{"n_layer": 22, "vocab_size": 8192, "init": "trunc", "init_std_o": 0.00501, "init_std_up": 0.0271, "init_std_down": 0.00251, "schedule": "wsd", "final_lr_fraction": 0.1}
MLP neurons of a small language model. Each row is named by its layer, matrix (gate and up: input weights; down: output weights) and neuron, and shows model dimensions 288-383. Each number is 50 + 12 x the weight over its row's rms, rounded and kept within 0 to 99. A neuron's up and down rows have the sign that makes its largest values positive.
Before each neuron's rows, "fires in" lists the words (lower case) most often at its 100 highest values on Wikipedia text that the model never trained on.

fires in: "two", "three", "at", "four", "her", "many"
L4.gate131:60 48 64 56 22 33 54 42 40 53 53 51 57 45 66 52 25 56 32 48 48 33 53 57 48 76 38 21 56 45 29 52 52 48 34 58 35 30 37 48 45 40 56 46 62 50 53 37 57 47 35 37 55 41 70 59 26 71 51 53 46 61 74 58 44 43 52 39 51 69 45 62 25 79 41 55 41 47 40 49 53 52 67 41 54 55 62 48 67 63 65 37 64 53 48 60
L4.up131:58 64 54 62 40 29 60 46 36 51 58 63 33 36 37 71 50 46 69 63 40 52 58 60 51 57 37 62 57 36 37 62 44 56 75 58 56 51 36 49 51 59 68 39 75 72 47 23 57 36 44 54 55 59 63 57 61 45 69 61 48 72 52 53 32 39 57 38 45 36 49 38 42 54 49 53 45 42 49 66 33 56 71 45 51 58 47 56 70 38 58 45 50 49 37 48
L4.down131:51 54 62 57 38 37 36 21 67 29 35 53 40 60 49 62 50 46 76 58 45 41 48 52 59 64 49 30 64 40 64 60 34 51 53 52 35 57 34 26 64 32 67 29 60 50 55 51 43 25 45 41 37 50 63 75 49 54 44 52 40 44 62 52 52 65 57 25 54 46 50 39 61 60 65 47 46 57 60 49 47 32 47 75 50 46 48 61 63 51 45 40 60 50 50 56

fires in: "this", "an"
L3.gate282:42 62 33 54 48 59 74 47 64 43 43 62 63 80 46 40 50 25 45 55 45 37 55 34 47 39 35 56 58 62 72 40 38 42 60 51 42 55 36 35 38 61 43 51 58 66 29 57 40 35 50 50 48 53 37 62 67 63 28 47 41 51 56 45 39 56 32 54 85 44 68 48 45 59 58 57 49 76 75 64 60 72 39 48 41 63 75 34 68 54 60 56 67 53 30 61
L3.up282:65 48 53 70 22 68 60 39 30 56 61 65 47 77 49 53 60 53 50 67 62 42 32 49 56 54 44 55 60 72 41 53 47 43 68 66 48 81 35 41 70 49 62 39 36 43 32 57 30 56 64 45 37 59 38 57 54 53 29 79 41 61 49 55 51 52 47 61 54 58 60 52 41 57 58 68 67 57 55 60 27 67 60 55 28 36 67 28 46 58 52 47 60 63 43 49
L3.down282:50 50 60 40 48 65 53 72 54 39 55 57 53 33 66 39 51 75 51 73 63 56 45 54 50 52 53 54 62 70 42 71 43 67 46 53 30 70 45 50 75 38 50 50 41 28 25 42 48 70 62 37 48 65 46 64 65 15 36 65 64 54 34 37 65 52 54 48 28 56 65 46 54 40 48 49 53 46 65 62 36 33 34 62 57 57 53 45 35 40 64 34 53 44 36 62

fires in: "family", "children", "father", "mother", "parents", "wife"
L3.gate928:40 39 35 32 71 30 30 37 44 45 40 53 66 26 33 45 33 36 59 35 44 59 54 61 43 67 65 49 52 18 69 19 48 43 51 32 41 38 37 53 49 52 45 35 65 47 38 52 54 39 42 43 57 39 65 50 41 54 53 35 52 35 64 34 60 47 46 32 54 70 50 49 57 47 40 42 30 43 67 51 56 62 43 38 59 62 45 60 43 40 43 36 57 48 61 56
L3.up928:44 30 29 37 72 29 34 49 44 41 52 55 59 22 51 45 48 54 61 67 36 57 45 75 42 58 41 62 71 29 54 44 64 44 70 38 36 65 35 54 70 31 53 52 78 48 56 61 44 63 51 31 62 53 61 72 36 39 59 57 66 45 49 40 59 45 55 49 39 56 49 44 59 62 40 45 38 29 67 28 35 54 27 38 58 44 24 58 52 29 39 26 40 53 71 47
L3.down928:58 34 54 49 59 51 42 28 57 54 38 59 63 37 41 56 54 81 52 74 46 40 30 58 22 81 48 61 64 77 56 57 45 53 40 71 25 60 37 17 70 54 50 50 59 47 49 47 43 55 50 33 53 63 44 83 48 19 51 51 70 52 39 55 50 33 51 59 42 45 75 40 52 53 49 44 48 52 68 40 31 43 27 44 63 42 31 34 42 47 46 36 68 40 67 62

fires in: "to", "can", "may", "would", "could", "will"
L8.gate794:45 28 39 46 33 47 48 48 47 48 31 56 53 49 57 57 63 51 52 52 09 43 42 65 64 56 56 40 54 74 47 71 30 61 45 53 50 62 56 45 62 38 36 35 45 65 46 50 56 41 60 31 32 38 52 48 37 31 55 26 19 29 37 25 55 35 67 59 56 64 51 57 44 61 58 60 65 76 55 49 46 55 53 43 32 60 68 60 52 36 60 57 48 53 41 54
L8.up794:54 62 46 53 35 46 34 66 49 49 62 23 53 51 55 62 46 56 48 58 55 77 54 57 52 67 29 46 36 44 46 35 61 44 33 60 48 15 63 34 48 66 65 38 40 74 52 51 54 51 55 35 57 52 75 58 20 43 62 60 61 74 65 56 51 49 40 77 48 57 52 51 50 53 42 47 72 53 47 45 51 51 52 43 64 68 58 56 29 43 55 30 40 40 50 47
L8.down794:48 42 52 46 52 45 54 49 59 65 45 57 59 38 59 43 32 58 57 61 35 41 75 35 69 46 36 59 57 78 53 60 64 29 51 57 48 23 63 49 62 49 36 56 60 46 62 53 46 43 64 54 47 56 62 51 52 67 54 42 60 47 34 69 49 63 68 45 52 35 42 47 47 45 37 54 45 49 39 43 68 62 39 52 23 43 59 61 50 29 59 57 58 55 48 40

fires in: "to", "not", "t"
L10.gate819:56 36 55 38 40 47 59 63 57 63 26 58 40 49 51 54 67 30 56 42 54 61 45 56 66 54 51 36 58 60 37 39 32 45 45 76 23 56 39 67 41 25 46 44 42 38 51 67 54 45 52 54 67 56 37 51 49 52 46 31 64 61 37 42 51 29 42 62 58 42 45 54 42 59 46 44 49 56 48 28 50 50 52 61 63 76 55 45 48 33 67 51 35 39 35 59
L10.up819:62 68 31 35 85 60 64 59 63 51 52 56 57 63 40 42 46 70 59 52 43 60 58 37 47 43 48 46 39 22 46 47 45 58 52 53 39 45 26 54 61 49 64 47 38 65 49 60 67 50 71 41 51 32 69 65 51 54 48 49 50 63 47 26 48 66 54 36 39 49 60 47 68 41 49 46 56 48 34 44 60 36 34 62 83 46 30 54 51 53 35 43 51 62 62 52
L10.down819:59 31 52 30 38 68 52 68 66 39 44 55 71 45 59 51 50 59 65 67 60 40 29 54 56 38 62 39 45 59 47 65 48 47 50 67 46 40 65 66 65 49 34 61 62 56 30 60 74 59 51 49 37 61 54 60 61 67 65 33 58 74 40 55 62 54 68 60 42 33 42 51 58 70 44 58 54 56 46 46 45 34 42 70 70 78 58 45 33 36 47 59 52 60 62 55

fires in: "not", "who", "to"
L6.gate922:62 51 42 46 46 53 43 44 55 53 40 46 35 54 57 48 53 43 52 42 41 57 53 46 60 41 42 35 59 51 49 45 33 48 51 45 57 64 46 46 37 58 13 47 36 47 36 58 58 38 67 50 28 34 54 44 53 45 42 34 48 47 36 36 39 47 43 46 70 49 48 44 43 53 49 53 53 89 67 49 57 58 49 47 51 63 61 59 33 43 35 67 68 61 44 87
L6.up922:72 41 48 39 59 42 57 54 69 56 65 36 17 49 54 40 48 77 64 71 29 45 45 48 56 62 54 52 61 48 49 56 54 39 32 60 55 55 44 36 61 36 40 34 50 34 46 53 61 57 89 55 46 72 63 46 50 41 68 45 54 52 49 55 58 29 42 54 45 46 34 41 67 45 46 54 63 62 75 44 54 38 49 56 68 54 45 55 27 39 47 36 48 57 66 40
L6.down922:62 58 35 69 35 41 58 50 52 57 54 51 45 34 57 44 29 63 60 68 50 39 46 48 64 56 49 64 50 49 50 34 66 62 42 66 62 28 53 40 65 56 55 43 60 53 61 58 50 57 68 50 62 49 48 65 55 69 56 75 49 78 73 49 56 48 67 56 59 36 28 56 55 58 19 65 49 39 64 39 43 51 35 36 50 46 56 40 41 66 50 47 57 59 79 40

fires in: "three", "two", "four", "fourth", "five"
L11.gate330:49 52 50 56 49 54 51 29 48 47 60 65 63 40 70 68 69 24 45 21 40 41 53 46 52 31 55 57 46 37 73 54 49 40 53 41 12 49 53 56 42 39 38 37 62 44 67 38 64 49 41 65 52 34 70 47 46 60 42 52 43 46 64 34 49 52 45 47 50 47 32 63 40 50 63 69 34 58 38 57 41 74 50 49 66 65 59 55 61 68 46 36 53 46 58 81
L11.up330:30 56 46 39 40 32 47 46 64 52 47 48 39 34 42 44 37 41 58 52 57 46 48 60 59 72 46 48 50 51 33 45 52 47 73 64 56 36 40 39 60 43 73 40 56 69 46 44 45 54 38 55 51 44 55 53 43 42 46 58 32 70 29 43 54 46 44 41 59 38 50 70 50 45 53 33 57 50 46 67 50 24 38 65 55 60 75 52 63 31 62 44 46 57 52 59
L11.down330:43 48 45 50 49 57 50 24 56 48 54 76 45 61 39 42 50 37 48 53 65 75 35 43 58 67 39 52 36 35 54 41 51 41 57 73 72 39 51 54 41 30 52 48 72 48 77 50 54 57 57 19 36 49 36 69 49 41 40 48 42 47 27 43 32 46 61 33 64 38 49 55 67 50 63 47 54 58 59 64 51 50 44 68 56 34 43 33 70 45 62 48 45 57 62 55

fires in: "later", "subsequently", "often", "much", "further", "frequently"
L4.gate612:58 49 40 44 67 35 61 38 36 63 62 69 66 51 40 52 39 47 67 41 40 52 47 55 33 83 39 64 59 34 41 32 45 49 76 50 63 48 36 49 35 46 52 51 46 61 43 49 68 46 66 55 55 41 54 31 58 43 72 48 52 59 29 56 45 50 59 48 49 60 52 57 61 51 64 34 48 37 59 38 66 46 41 43 35 40 45 80 51 74 60 58 45 67 48 60
L4.up612:52 34 34 57 65 55 60 47 38 51 57 58 63 45 39 57 47 62 38 44 56 73 48 49 35 49 40 64 43 31 53 56 44 45 61 99 58 55 53 37 40 47 29 68 68 32 37 47 61 60 60 49 47 36 61 37 26 59 38 41 67 41 28 54 37 32 52 43 64 62 61 76 44 57 53 53 48 48 65 47 55 69 45 50 39 43 32 37 42 57 60 56 44 54 44 61
L4.down612:64 43 62 47 50 59 31 31 53 51 54 33 50 41 56 43 66 79 56 62 64 54 42 52 57 58 51 74 55 43 40 58 50 56 41 45 62 46 56 49 49 43 41 50 49 70 52 46 46 58 49 35 51 55 44 54 49 41 43 34 57 49 61 50 59 45 36 66 36 38 54 41 56 24 45 49 62 54 67 54 50 64 61 38 43 61 47 41 50 63 52 64 74 54 56 67

fires in: "later", "early", "back", "late", "earlier"
L3.gate1006:39 37 32 55 40 39 49 58 45 55 33 52 53 45 49 70 75 50 53 57 47 33 55 17 46 41 49 47 53 52 67 50 46 48 55 51 35 51 49 49 41 65 44 66 61 58 55 44 37 67 51 43 15 57 59 54 49 61 34 49 60 61 56 51 59 44 71 54 41 29 51 74 35 55 40 32 59 61 70 40 40 55 31 38 44 37 41 52 57 48 53 47 67 50 50 61
L3.up1006:43 45 48 49 54 50 46 40 33 60 47 55 43 53 39 52 35 53 59 46 36 19 64 39 51 57 35 49 47 36 57 29 51 57 54 35 63 47 62 48 59 38 43 33 36 45 48 41 54 69 66 55 54 68 47 33 57 46 59 65 63 57 37 62 42 78 42 45 39 49 65 55 34 56 58 64 55 62 64 53 68 58 55 52 39 45 52 46 54 25 57 39 59 51 48 59
L3.down1006:34 52 57 51 54 60 47 33 59 55 49 54 54 54 79 47 33 47 58 40 45 61 52 88 58 38 47 47 53 38 41 41 59 36 62 65 55 63 36 52 72 45 50 44 60 38 45 44 38 49 41 20 45 50 52 65 53 50 29 63 46 41 55 68 28 47 45 53 54 49 69 48 59 45 35 54 50 49 57 62 48 38 49 39 35 69 40 41 61 37 41 56 63 62 61 46

fires in: "well", "least", "known", "same", "around", "to"
L11.gate912:40 27 56 62 46 45 48 38 49 66 23 71 80 45 38 28 62 47 33 50 35 38 57 32 55 56 40 41 54 28 65 47 41 38 46 38 38 42 32 39 39 58 56 23 81 71 34 50 43 73 49 57 51 46 61 53 45 56 45 65 39 49 80 53 46 41 52 41 30 64 48 34 57 47 54 46 66 47 55 65 52 80 68 62 70 65 57 66 53 57 48 37 46 42 52 70
L11.up912:34 69 69 60 53 49 50 38 53 51 64 42 67 22 53 41 60 61 30 43 26 56 35 50 64 64 35 26 63 35 67 59 46 45 34 41 53 51 39 53 67 72 37 23 41 49 35 52 36 59 44 46 53 31 53 63 43 35 51 42 48 66 64 30 63 24 14 48 52 65 58 45 41 36 50 62 57 65 57 37 55 59 66 52 44 53 51 48 44 58 41 41 44 52 45 45
L11.down912:58 47 61 41 60 49 25 33 74 56 51 54 80 31 61 49 64 40 61 51 28 46 36 60 47 42 46 72 44 54 68 49 43 57 61 59 42 57 41 60 59 75 47 35 52 45 75 63 50 63 59 65 66 56 66 33 61 50 51 48 45 64 46 43 82 54 16 46 51 55 57 43 53 42 71 47 57 66 46 42 59 49 60 36 29 41 37 52 50 41 37 40 63 69 54 30

fires in: "000", "00", "50", "financial", "10", "30"
L9.gate10:54 66 60 54 37 55 46 54 48 10 51 44 56 50 53 69 63 46 34 59 49 32 70 36 49 61 56 48 65 35 50 52 59 39 62 39 49 53 61 46 55 37 16 77 60 46 43 34 50 45 47 58 32 32 57 52 45 56 35 56 34 63 37 24 57 48 53 49 56 39 73 46 29 55 61 61 58 61 77 36 54 46 37 49 25 33 63 46 46 45 60 64 63 40 62 60
L9.up10:51 74 31 58 54 37 59 61 51 62 57 40 58 33 55 63 56 57 52 40 67 28 53 78 35 54 42 40 36 62 68 18 37 54 57 51 34 55 50 42 29 54 55 58 47 64 48 48 44 48 51 52 55 39 51 57 65 58 40 31 61 54 48 58 51 46 45 41 68 53 63 66 43 36 64 26 47 63 47 43 42 44 59 44 34 72 73 47 51 47 47 53 51 54 45 60
L9.down10:49 48 41 51 47 48 70 27 48 57 51 43 68 42 37 57 47 50 70 41 36 55 39 68 41 59 69 41 78 65 58 69 58 60 52 55 58 47 57 45 60 39 48 66 38 32 56 40 63 47 53 41 64 52 34 53 51 30 59 39 38 55 40 67 55 59 56 44 42 41 49 43 41 43 65 44 39 49 42 64 47 29 37 49 72 66 58 25 44 43 39 56 46 43 35 70

fires in: "would", "to", "may", "could"
L11.gate711:36 37 61 43 55 45 50 56 54 67 31 57 59 54 49 49 51 41 76 45 27 44 53 58 40 50 55 16 44 58 63 53 33 34 51 38 55 34 43 56 51 42 37 44 44 57 30 70 62 69 39 48 38 50 33 58 44 43 65 39 60 75 47 44 62 59 50 48 57 49 56 51 58 55 40 25 73 49 37 30 43 58 49 43 58 70 65 57 60 51 68 38 40 54 61 60
L11.up711:32 28 48 47 46 53 24 59 46 51 18 70 45 66 56 52 62 52 45 40 64 40 59 44 63 59 60 42 41 49 66 60 72 49 49 47 43 41 41 34 51 31 40 66 60 50 43 54 48 62 61 33 31 44 60 49 54 61 59 40 37 56 75 73 45 26 59 34 51 59 67 43 55 74 50 54 64 67 36 41 58 63 26 56 42 51 42 57 61 50 75 57 36 43 63 61
L11.down711:62 41 47 45 47 69 40 61 76 58 26 62 46 61 72 29 37 49 64 52 44 42 36 48 37 63 61 49 54 63 66 65 21 49 67 50 77 34 48 56 68 51 53 64 62 20 44 48 40 67 55 61 63 57 31 46 59 58 47 59 43 49 59 50 55 61 61 45 62 60 43 49 52 49 46 40 52 44 61 40 33 40 44 31 43 59 63 44 51 44 46 48 44 67 48 45

fires in: "also", "later", "subsequently", "vice"
L3.gate757:25 62 33 26 47 68 37 50 64 41 39 62 60 57 56 67 67 51 63 39 65 30 53 51 53 54 52 74 63 41 73 47 62 54 62 57 40 68 53 41 52 54 36 54 68 69 51 50 41 58 73 83 35 38 76 31 54 35 50 54 42 63 46 72 46 51 32 54 51 50 76 36 52 31 39 48 55 68 59 54 72 69 60 47 20 58 38 46 41 82 63 51 61 56 59 54
L3.up757:48 40 24 67 70 48 53 28 36 66 56 61 37 36 56 52 42 59 48 30 48 37 64 55 47 54 60 62 45 25 52 55 57 45 68 59 59 37 46 46 55 53 45 47 66 43 53 37 45 45 71 48 39 25 61 46 57 63 59 34 55 59 55 68 48 60 40 38 53 50 37 66 50 45 57 56 39 16 46 30 56 42 41 52 62 39 42 54 59 55 44 56 49 49 42 60
L3.down757:59 50 47 58 50 42 38 50 47 53 46 58 40 50 52 41 48 70 62 62 46 55 42 50 38 46 53 80 39 35 40 58 63 59 65 62 57 51 73 17 46 29 49 54 65 47 66 39 54 69 39 17 41 32 46 43 40 62 33 43 73 45 63 47 59 49 43 78 47 53 54 53 34 48 41 69 54 59 52 50 41 55 56 58 49 62 27 48 76 33 55 36 54 65 49 59

fires in: "by", "a", "from"
L6.gate500:39 46 49 55 12 43 49 44 55 32 46 57 52 41 36 54 40 49 36 51 51 49 49 28 43 41 43 69 52 69 60 60 59 63 65 32 31 48 46 54 64 67 36 41 42 56 40 35 59 69 40 45 57 34 45 54 50 56 42 56 71 40 60 28 32 48 59 82 43 53 57 64 40 49 42 72 44 62 65 56 54 56 54 58 55 47 46 47 54 55 63 42 64 60 56 50
L6.up500:58 44 42 61 67 44 49 47 34 36 40 75 30 47 55 44 35 52 67 40 54 43 43 38 46 39 68 40 71 51 40 18 49 33 47 45 34 57 45 55 42 43 79 65 63 61 42 36 45 60 33 44 25 55 32 58 50 61 30 45 48 30 37 46 36 60 51 18 42 39 52 48 54 37 53 48 52 45 48 58 93 45 47 56 49 45 44 52 38 44 37 53 42 38 45 33
L6.down500:39 58 51 69 35 33 26 43 49 49 52 46 39 58 36 67 53 62 31 52 44 45 44 49 64 46 49 51 48 66 42 54 48 62 36 35 57 48 54 67 61 64 51 49 38 42 57 50 52 33 65 50 38 35 46 39 54 28 32 54 62 56 80 43 36 64 52 56 42 42 53 55 34 64 45 47 63 56 68 59 58 59 54 54 45 71 42 42 62 48 57 53 49 56 44 55

fires in: "also", "not", "becomes"
L3.gate838:34 42 39 43 59 50 55 53 55 45 48 33 51 80 64 51 50 45 45 59 46 61 65 55 32 58 31 60 54 41 37 32 35 57 52 47 60 57 47 85 48 46 53 58 59 58 44 46 35 42 62 50 44 70 72 29 54 33 56 62 47 43 35 46 57 27 49 50 74 69 66 61 72 55 46 31 33 23 53 60 61 50 88 52 58 50 41 55 77 46 56 62 45 39 44 44
L3.up838:70 38 50 42 61 51 45 63 38 67 38 67 37 66 52 53 32 58 61 54 25 43 53 41 50 38 26 47 38 55 30 55 49 19 65 38 59 40 63 44 63 62 53 62 23 34 38 65 60 30 53 54 46 60 71 45 60 47 67 65 45 41 53 85 55 43 65 40 64 61 41 43 59 43 67 38 47 50 46 39 51 48 55 33 63 65 30 62 58 49 47 44 46 52 49 55
L3.down838:42 62 54 55 30 41 54 37 58 65 54 53 57 56 50 56 53 67 66 80 63 54 41 38 58 56 71 55 38 45 71 42 54 72 39 33 29 54 51 50 53 57 61 45 42 61 61 27 49 28 64 26 37 46 57 56 50 59 58 52 64 49 48 44 43 52 34 54 53 45 42 55 65 35 46 50 46 60 48 60 41 60 44 57 56 64 39 51 58 38 42 54 63 64 53 43

fires in: "also", "not", "instead", "only"
L3.gate598:59 41 51 36 76 53 43 73 51 64 57 56 59 62 66 40 49 67 49 50 55 52 34 49 58 32 36 64 44 44 43 66 51 57 73 21 37 56 42 47 61 31 41 62 50 28 35 58 61 68 43 46 44 49 84 43 41 48 52 42 55 51 49 65 48 27 42 51 39 41 64 47 61 82 37 49 53 38 39 57 50 48 65 55 49 56 49 65 63 56 34 39 40 58 52 55
L3.up598:41 25 55 21 63 25 40 62 40 63 51 51 45 56 58 35 46 52 63 49 41 48 59 45 58 42 45 35 58 53 47 41 57 34 44 63 46 43 47 62 64 43 48 45 45 38 51 61 78 51 51 48 35 50 68 65 50 59 49 44 43 66 57 61 43 43 61 45 31 54 52 46 75 53 40 25 86 43 32 33 46 36 51 63 55 54 54 52 36 53 43 52 29 56 48 50
L3.down598:55 42 39 45 74 15 38 40 63 33 53 50 38 65 58 44 54 33 58 56 24 45 49 36 48 50 46 56 53 47 54 58 56 68 63 61 57 54 51 55 50 46 30 42 71 31 50 45 30 62 64 32 58 56 63 72 41 47 63 57 51 70 60 55 38 58 62 62 58 62 67 39 66 65 55 57 56 18 50 46 48 61 49 48 61 63 46 46 40 63 42 43 51 38 51 53

fires in: "family", "children", "mother", "daughter", "parents"
L10.gate158:42 28 50 49 51 48 45 39 56 17 68 47 61 21 64 63 42 75 58 48 27 38 59 43 51 66 42 55 77 55 48 56 61 39 47 54 43 70 49 49 51 47 47 52 73 40 60 48 30 42 54 59 45 48 47 70 31 61 55 57 46 34 42 50 40 66 41 35 52 48 30 39 59 39 62 41 51 53 59 48 33 49 64 51 66 39 27 24 36 40 37 51 47 39 46 57
L10.up158:40 38 31 39 45 44 57 36 35 25 52 51 55 26 58 52 70 37 25 46 42 53 55 71 49 67 52 52 53 37 38 44 55 48 53 48 34 46 25 44 53 55 42 50 37 71 70 55 53 47 42 49 49 38 40 50 58 41 56 46 42 47 47 39 27 62 44 52 48 54 39 37 51 69 48 30 34 43 56 44 52 43 50 40 67 67 38 41 75 29 54 32 71 67 77 42
L10.down158:54 29 38 76 59 49 72 40 71 48 46 39 58 44 31 56 54 62 32 62 36 37 34 58 50 73 53 44 47 56 37 53 38 55 43 59 42 48 61 41 71 63 43 23 53 62 59 23 28 42 52 54 39 78 46 35 20 48 51 47 64 48 55 50 42 33 51 36 47 41 42 43 53 56 56 50 41 49 38 67 57 52 52 63 68 47 64 36 56 37 41 05 54 45 36 53

fires in: "also", "both", "instead"
L4.gate979:65 51 38 27 46 48 49 34 46 64 59 51 67 79 75 60 61 43 45 40 41 55 67 30 72 53 56 48 61 55 56 41 52 51 47 56 71 56 56 66 65 48 37 46 36 51 50 44 51 48 57 46 45 50 58 47 67 53 51 47 39 47 63 70 57 52 31 37 59 62 45 54 62 75 60 32 56 41 55 48 40 56 64 55 15 62 59 46 60 41 53 48 52 56 54 46
L4.up979:38 57 60 42 54 50 56 41 51 54 46 53 33 30 42 46 53 42 51 52 38 35 51 43 56 52 47 34 52 63 56 38 43 39 46 55 59 61 37 54 49 64 62 60 24 36 43 34 67 40 45 41 43 56 51 40 52 36 64 51 56 64 51 47 58 50 46 41 64 52 47 50 45 77 50 62 61 46 48 71 45 39 55 64 54 63 58 59 40 50 49 58 53 49 50 53
L4.down979:73 63 43 35 63 49 69 35 50 48 52 59 47 61 59 30 47 50 43 60 32 37 72 40 73 39 39 65 31 31 56 47 57 42 63 52 47 32 53 51 44 36 30 33 50 52 51 52 41 74 59 50 44 55 70 56 28 72 56 38 49 58 47 68 61 58 52 54 65 71 42 63 43 49 68 66 54 50 61 31 42 47 54 53 44 53 37 55 44 38 58 25 50 70 43 53

fires in: "later", "early", "even"
L4.gate102:59 39 60 54 36 35 50 39 52 60 50 45 66 39 50 43 69 25 62 52 59 40 56 60 59 48 32 59 51 51 68 54 39 50 39 41 37 69 28 39 54 43 72 59 24 33 67 54 51 58 75 39 48 44 31 34 20 36 40 45 46 48 36 65 58 27 70 59 57 59 80 57 41 35 58 62 65 64 21 48 59 61 54 65 32 55 45 49 61 68 48 45 61 52 54 53
L4.up102:52 50 32 59 48 51 21 62 13 39 51 48 42 27 67 45 47 49 51 59 65 67 43 80 60 53 26 31 66 41 47 26 62 61 52 54 51 52 53 71 73 46 45 44 56 44 50 53 44 59 48 41 46 30 55 51 63 54 49 72 67 42 50 57 54 50 34 35 54 52 49 62 50 65 54 51 62 40 58 43 51 70 29 55 52 51 68 68 52 57 38 57 54 56 62 65
L4.down102:42 62 61 64 47 74 32 44 60 48 48 54 51 44 48 42 36 53 32 46 46 43 37 49 58 55 48 52 44 31 45 28 40 36 75 39 39 66 42 56 50 48 44 58 61 52 51 56 63 63 75 31 50 49 40 31 23 53 56 46 48 28 60 64 56 31 52 25 66 30 68 56 46 49 44 29 47 55 51 52 50 46 38 42 38 49 30 51 43 44 50 53 69 75 70 60

fires in: "from", "between", "consisting", "l", "by"
L11.gate1014:43 54 53 50 50 53 48 48 57 43 50 48 52 62 59 71 45 42 45 38 53 40 60 62 31 47 47 45 65 68 46 42 24 55 59 31 47 56 29 66 60 56 59 39 50 43 34 17 47 47 31 26 38 37 37 56 33 55 50 28 23 57 26 54 41 61 61 53 41 61 40 47 63 60 68 52 49 35 35 66 57 42 40 50 52 47 52 45 67 47 33 59 40 40 44 67
L11.up1014:60 40 57 49 54 50 49 58 59 31 49 55 41 65 50 54 36 46 68 61 40 23 48 50 52 66 49 51 77 64 40 56 47 51 50 64 44 51 53 45 38 49 58 70 47 59 52 16 43 39 30 39 23 48 35 56 52 57 47 63 49 38 46 58 74 63 67 46 48 56 64 63 47 31 58 36 40 49 16 54 49 28 44 72 69 42 58 51 33 58 45 45 45 51 38 44
L11.down1014:53 34 48 41 43 38 25 50 41 44 31 65 52 42 35 44 61 48 48 63 42 50 62 57 55 73 61 72 78 67 54 42 79 36 37 27 59 44 50 39 57 44 43 62 50 62 44 49 54 52 31 39 31 54 58 44 51 72 37 56 36 26 61 52 59 63 56 62 56 46 58 61 61 37 40 47 41 54 54 42 35 38 37 51 46 58 66 46 47 58 61 47 29 42 41 42

fires in: "not", "t", "to", "never"
L11.gate723:51 58 43 26 60 70 47 52 46 46 63 63 45 73 50 59 47 62 53 39 57 68 61 38 60 40 49 43 59 40 39 55 40 34 53 53 46 36 52 57 41 70 58 46 44 47 53 72 47 61 59 46 30 40 47 45 52 59 51 28 31 56 44 46 42 60 40 80 46 45 40 50 47 51 52 32 63 70 50 38 64 84 64 58 46 50 68 47 46 49 34 66 41 47 44 75
L11.up723:30 41 47 52 54 60 58 58 47 40 62 45 29 57 57 50 55 53 77 71 46 44 36 49 49 43 63 39 70 47 39 48 49 47 36 71 51 34 35 60 57 64 49 33 36 40 40 58 58 53 59 43 44 50 50 57 58 71 78 48 47 56 41 64 68 68 37 48 65 34 56 35 56 47 62 33 63 57 64 63 82 72 49 74 47 57 65 58 23 56 43 38 43 27 24 44
L11.down723:57 38 50 66 44 50 58 64 60 46 73 45 45 50 46 63 47 46 72 72 46 35 31 62 47 36 59 33 70 68 45 62 54 44 50 66 46 50 46 47 57 36 35 39 63 50 60 75 59 56 26 65 41 63 47 61 69 48 73 65 36 65 56 45 45 38 61 59 52 49 36 55 50 47 66 52 37 34 69 65 40 46 44 59 47 63 49 53 47 52 45 37 38 52 59 31

fires in: "to", "not"
L8.gate602:40 43 44 52 44 54 60 61 56 52 47 64 58 67 62 69 49 24 54 35 61 67 58 43 76 53 33 31 46 71 39 35 35 38 46 44 30 59 34 71 49 63 20 38 26 44 51 64 39 47 51 58 49 49 59 46 44 39 60 46 42 57 54 34 50 27 38 44 58 66 53 39 53 63 53 43 71 83 51 41 52 61 60 72 43 64 57 50 64 46 48 58 39 50 45 69
L8.up602:57 58 39 40 54 71 46 55 46 36 50 53 54 52 44 54 23 60 52 55 30 45 41 59 62 57 35 35 43 32 40 55 39 39 33 46 57 48 58 81 54 58 52 40 39 29 45 56 73 42 65 50 64 48 52 73 41 47 70 54 55 63 56 61 48 62 46 74 68 61 53 41 58 50 47 50 62 63 50 54 58 49 36 60 54 57 57 66 52 64 37 35 25 48 59 54
L8.down602:57 39 47 61 48 60 63 65 61 53 46 61 32 63 65 69 49 51 62 72 36 41 51 41 58 60 48 34 45 67 57 65 23 55 45 52 49 15 54 60 68 59 37 50 62 39 41 61 57 53 44 51 60 66 41 36 61 72 59 50 61 62 51 77 63 54 54 58 68 52 39 43 64 64 49 44 45 49 52 43 57 49 41 44 58 68 66 48 30 44 36 53 34 50 47 61